Weights of a small GPT-style language model, trained from scratch on English Wikipedia.
Size: 5 heads of 64 (1 for keys and values), MLP 832 SwiGLU, vocabulary 2048, 11.8M parameters.
Architecture: LayerNorm before each block, rotary positions, no biases in attention or MLP, untied embeddings.
MLP neurons of a small language model. Each row is named by its layer, matrix (down: output weights) and neuron, and shows model dimensions 96-287. Each number is 500 + 50 x the weight over its row's rms, rounded and kept within 0 to 999. Numbers have three digits each. A neuron's up and down rows have the sign that makes its largest values positive.
After each neuron's rows, "fires before" lists the tokens most often just after its 100 highest values on Wikipedia text that the model never trained on.

L2.down594:569453594456537444580439469502536446493552471543484527466432510408465536522592474391474477445513516449517541464490506511525608562481507598565491506499476523499496524511517575486471568487541531512451506587515493441527441480530604523431466491530555438515376555491503565490465480500503502576470495448503512614477474549377441496521580465545475468540464528545466439567436474503478498480448489491508557604502386507544505538463475492459559342567406450433497479571537483435554453543491530524550538494546477430522486567467613546526522545578498459520520394425414494540488473618466444502
fires before: "n ", "sk", " ", "n", "ing "

L3.down743:506490515434488586521516473468523433558445556449508484505489455499444486449488489508527580522486552459510487461396424532482484534604504537513439524464591534451480425497488499584516488558431505462502495506555459530585550547428501538511537481555441573504486523355478497429558444498494491494455581484511403467473571431523490427478540510497508529516565486451457533415530501616516482487464533466570410524492458469421553516451536453388547472582499504598535479422542527561485573577429486569564457472502527510464461572460463495594352486427537447480524538518372531407518469493471510525
fires before: "ub ", "als ", "ub", "ay ", "ar", "| "

L2.down760:513489552506465529458521523439569465483570488527455466568547479454468471529545396483498444473498528489491522474466573501469553578455527430591519508580547464454477508487470477562531450466449461501537402501400497337491482508420560563610507513389412603520446478405548497435470478539437544561427496484495467526506507606528476548564437439513571490434517411526532494515430463451524463531434489513646436414471488550483498457483510500567452470476543614448449512495510487520421400486394488533562428513595491582567522488503565492422474589434497560495471537471568540383525468503514560548
fires before: "lege ", "on", "leg", "umb", "e ", "um"

L2.down56:511511609489504512561503481498566464486477526548544628513502443399482517482534426531467466526558442543446433489530455556574519491432468428525399456555492495463411500462509462526471502530447383584499484493510523436543498579490368456564521535486515428483469630421474551356471536414490558460466471553556487479497570477566531495522516469505473586473492427493389549496534496473466519479465491405454500497578569520527504553493519600544556478532475525561413529520502558530597482563491469505417474566515518549482520464458419417527460445554442538480439479589452488491500536472500424525
fires before: ", ", "ation ", "ation", "s ", "er", "mp"

L6.down515:594474544437458523604465518530469390435444564473554533486403543466310534504540546456451490509517434556504450517547485501464454550514497501528470467435512462558510558448526543503509494444479444510491427609486485489554518487518543528449499501474512531562472458431564480461488479541551472464540573496509549463471430429499513541485378441520564429433438508598607395545546466453505531484480452618476564512401447523466537610443509504458545560547624517467517527507567540378567463508440523432521542510469500520469541622516386551499463557548514437553565506480509516617495530505494548514
fires before: "s", "s ", "0", "-", "centur"

L3.down302:524520469432457480541542399537433443495515506504511494472561525446320465508560481421474378494544464451498451492515486536449567485504514489477481505503498486433435381512530499468497475569507480518426507504397433533544468550485409461475577424473491519578503539480523414530486571445590497588439347430573474492533507514467541497551587603560463421391486510568483528432434457449402483567525517472597464475499576566452405578540519481547502436525447576522416495498550492514553515558514547490568440512478520523525500555507566513484524543562377534404580480496513517440527473531539468512
fires before: "r", "n", "h", "l", "e ", " "

L6.down266:540531458483465538569520522460449536486532526549465393511495539514404484549546456539520527487484416493498533438479559526357399511457530560522539547526472476487593520467501470406474531520547442542510450533488560482510457446479515475508432509525364537570469615407500462447500452489510421526531477483603436508492551435472458496423570498474434504517513540468482525613512509626487461503482563434418524519508491509429494504493526509515465582472462399490444570511599542464462564548488498496472495508578489501517540501621520594543502527484539603537447445587517565540529383483542478427
fires before: "in ", "to ", "on ", "by ", "with ", "s "

L3.down71:540465502407531526465604532490470438509512412543561417462440439490445519505637468510517502592431479471498462542398387453485522482469496457536571450513572450554560520526564487438473516454484448525523526479465512471524507537384448506418502479520404527518586408543486533506557404550550471485537554511505440497531484503523572340512513480437508523493454523472479480556465561612520466530581440550431611403531546548510490451498461475445548569560502532508604456468553514536551502569549506559435484503483530544429508448521499453525474527525476542508529560553532507444458476449553552578
fires before: "| ", "|", "on ", "in "

L3.down403:483508465473583541523418479497460546481478450430500490485520531571505552532438540422509526513523427561455434495493412565474598565487484497599536412481635528522464521470538488399511575464435462449477607523485557513590553533555494496498507588451424422525476553531448529497486503427389525551524438427497567387590529590558482508485419539462468439475537477387463563534480492489523443457570536504488423515586528437435509551511384473520512429422572396497485526565468526471447444520499503448568430505550531530513489519549426453529557449520509457538485602498492455446545436456482487495
fires before: "s ", "al ", "t "

L6.down675:531502514514600479419543498435552519519496404441564422539442479519655424516504443558688481583477497423536536538613507522542466460479563503522526424488547504554422547553469522360554558499430575436510483504512463520505568611454447579540449519565436479570554523438520438467455545561534492464511571549459438546524517450482446521471570445494498456578515468510529513529450490478509488387533506476600460442432519530466538477575482519535413557531400467558519483514542509526538560495475463488493573473495491463492488531518431446444546542446525558524432524453420588526361506510529522459
fires before: "| ", "(", "Nor"

L6.down359:501539587511392462421462420510510514461446486508528435482550511453443493573513577531502338412434520565500509478546585496478528527512501483546481541463460465562565356568452581485512490518538477496589574417548521584508491524476472608445538480479502495439503508587394553505564443533468556519548564503474549527429483547510510471488500427481419467498486452605504476509589496491440465500483478573535489504505472573499495430499435568471495486410517475475544502476496572556459601521510488503510536572410529588638498514541578566537514444455490445542411536517503419531655474538575433425
fires before: "s "

L6.down70:435471441480612587559514552547435469438450510460540551481460451523574517522496550604513557570425463477428438466469531584433516541464505441581416486529504488472507415641541483577462508442499454460616470454575512471560524434476528469477546533559445475469501501520565434570558522513463532588538503546445542449491468492599489473549453503491545497479613465398425497483523469515539486559514546461495479591546545492556479599471545469428521498486475456422627511518480485499579576508560481501452522476534547567506495434504446529533468575467535511388474577441596486582511488534504477469
fires before: "\n\n", "ed ", "es ", "ian", ". "

L6.down682:595467472557554466491590468465667449547527397424517413497465547543542442528487512527443436470546552477444430408483485526475475510544455490491550496494533448454448497491551441455558574501527522545346617442566469466502492483454537563512463435480558447545458477454535514432573437434526488479507534492505515522506489443496516461659368507505468482515517497515465541537478537473447524458456441552483429433504516441469431432493408606466493550565502528530544481530615482561542486506537577436551462488485485611448579553531519512462414541561513481503556523532521458572505498498584463566
fires before: "==", "y", "s", "= "

L6.down254:510414592478532530494480538422513398455501409455504444525530455492533345463554532460570506488553491549599567637435470499493512442592517432612471561526485485467515510529497556530435448390502469484473468442524534507469471510507518448490498501459577497480529487585506563439591429586494438524467511483470451512531494514520559490513490418507565500492543418520398490533507492531395478476488413487524486618527456497480498485494467487448500413530452522529498536564550539520550567465497487483550534507473586537497547466464516503450462396491606478469519543474503410429455560448533498526
fires before: "of ", "and ", "for ", "in ", "("

L3.down520:517517518538536515503512498560431592519532398502459435419519453497544576561530439541507478569540491520435513420554429401417538480531464528500484557422507559539549488515489522496400472547491457543480588590509452444521533519499491552437483547533458557598459420475493521533523538555529389596577522587544460522544534508401487457446537485496485539503467420500523529541417560381442446594471523534588425426552429500528514524463440517457474509506511402431503591500493540474544490534469507501542532534533492521564491486388641547523524446454423512576442522552467453363494600480606549537
fires before: "thern ", "th", "f", "th ", "ond"

L3.down229:494518523528529378498550486449433501425499511542537474467648587506605442525508506387576566504551461511388551566507399540443621524458514493519454458452530504450449417398547486494568550513478477572482586542405401459457557401453500582529508527553436490458479516509536545463569517544444546486509498512562518469493508473491524453531557514476481537513491410515533597478398527461415502551528590485683454630562506503422530525464409440528569392489531540484553577559502491461491490485498545517589456387449412480447438496504503469562483523478503457484451515551488450470605496498563468468
fires before: "s "

L3.down35:453529499521463586544497465480506432509452563500540479452593423447492555507557543522558472601427543570498471504536481521498506465470508579506477528543485488446514464492441370519432433455413524524470485513490525527549520547485461503548579502560485452502556450456479510675426585488478517492476517487549517468520465556590597457512472466419536509466507476507531399440449537463394476585506493587576539584519490502443515444382443431486560546467460601469479570449472485548514473459536560461490502565504422597552502558539533483539526481453541615460548501546472405316446519529479531521
fires before: "ed ", "e ", "le ", "es ", "ud", "le"

L6.down752:534479491507496495491502475468487537561491401508490500441518555478657414487521536499603448439454457478562534494514526559383478537534559578513516615520443511493619527566537488558446629444476515443595429530516506476469527384391495520495440434477566409427489469464512498560488595500567462582486500550496511605478594511478528446462511492430469546516536484556532557564523446537518492507536547490470481502379484533450473489612511561512500524622481485491467579623504578526545506468535528542487425428452545390451523478550449435575530412479449492463476444562521513459426548557477480454
fires before: "| ", "|", "m "

L6.down745:433546413494594601653497495456472439472535438473582392489471483554485514450489591562565550465534510512473471411590489501529486474487488554473481496522462518409479379500526475428497510458424486515561505511448408501556542499572439553562531581477552511567508407528596445548463441418469487478553487486545471458520493564512489487437548587576554434510470450538558536503436507463467607466436516445579519555503533557491514544508533495486513547451441522444479607503516510496503504455470543495485583514445461518517451470519651525448527456494577451463470490550518507466397494497550447431
fires before: "ed ", "\n\n", "tion ", " ", "es ", "e "

L3.down632:479579605553476550484525471494516572520432556424474456459558498546338477513463548516433607462464533470493512538591555523546543409403525515482519429493543544503505518521533578522481458557457445463498396544537533523468540484421403473552491506489508568539505426501473547482494529551534501561424566456553579421456498579480396488560512472549452522398503511532481518478412500601439523513534444487496513526475575613564483593418480539525427553518441497415497389465516532444487436464519489388472517507470551398471442606500500565501548584461420491476525521473590444544498466416568499493
fires before: "| ", "(", "|", "ec"

L2.down693:469495426477490448494498515503357527519466515536507580551433497492286556455450542486416473484508412566501477586468501518530490481491524489538514446567498454384598517485449496562531499563470442506511529400410476474507500515512527489534532535504509533545523538515500549532455534471497515420494455509463468484459469526480535489491474496472436422488503439548519544531490482439505453599399541426533499528537553425486472496589479493451567555500460512500471541582455507607511495486550557541425531528481543464589480464519475492428589527548500443537492475560530406484542532474426486438
fires before: "t ", "ed ", "t", "s", "ts ", "se "

L2.down229:502531409441571530496466576444440553450530439492440490515409521555398590464413478590491413561480437442507418509468487513461489525507550455514480516607505509594524531509424483586495363484544422452418454485561513463467473620478411426560430529425471448481400569420615514483492475541484491461617462445420546454525530583442448469535482557530458534448473500430509486505487447475563475468565556457449493520586530513444488546489492456519502538485529571542485539471483570501594538554594564423446535562535542457491558520534429587476496467549535548484492498512488520475529490487518460465
fires before: "| ", "(", "m ", "|", "m"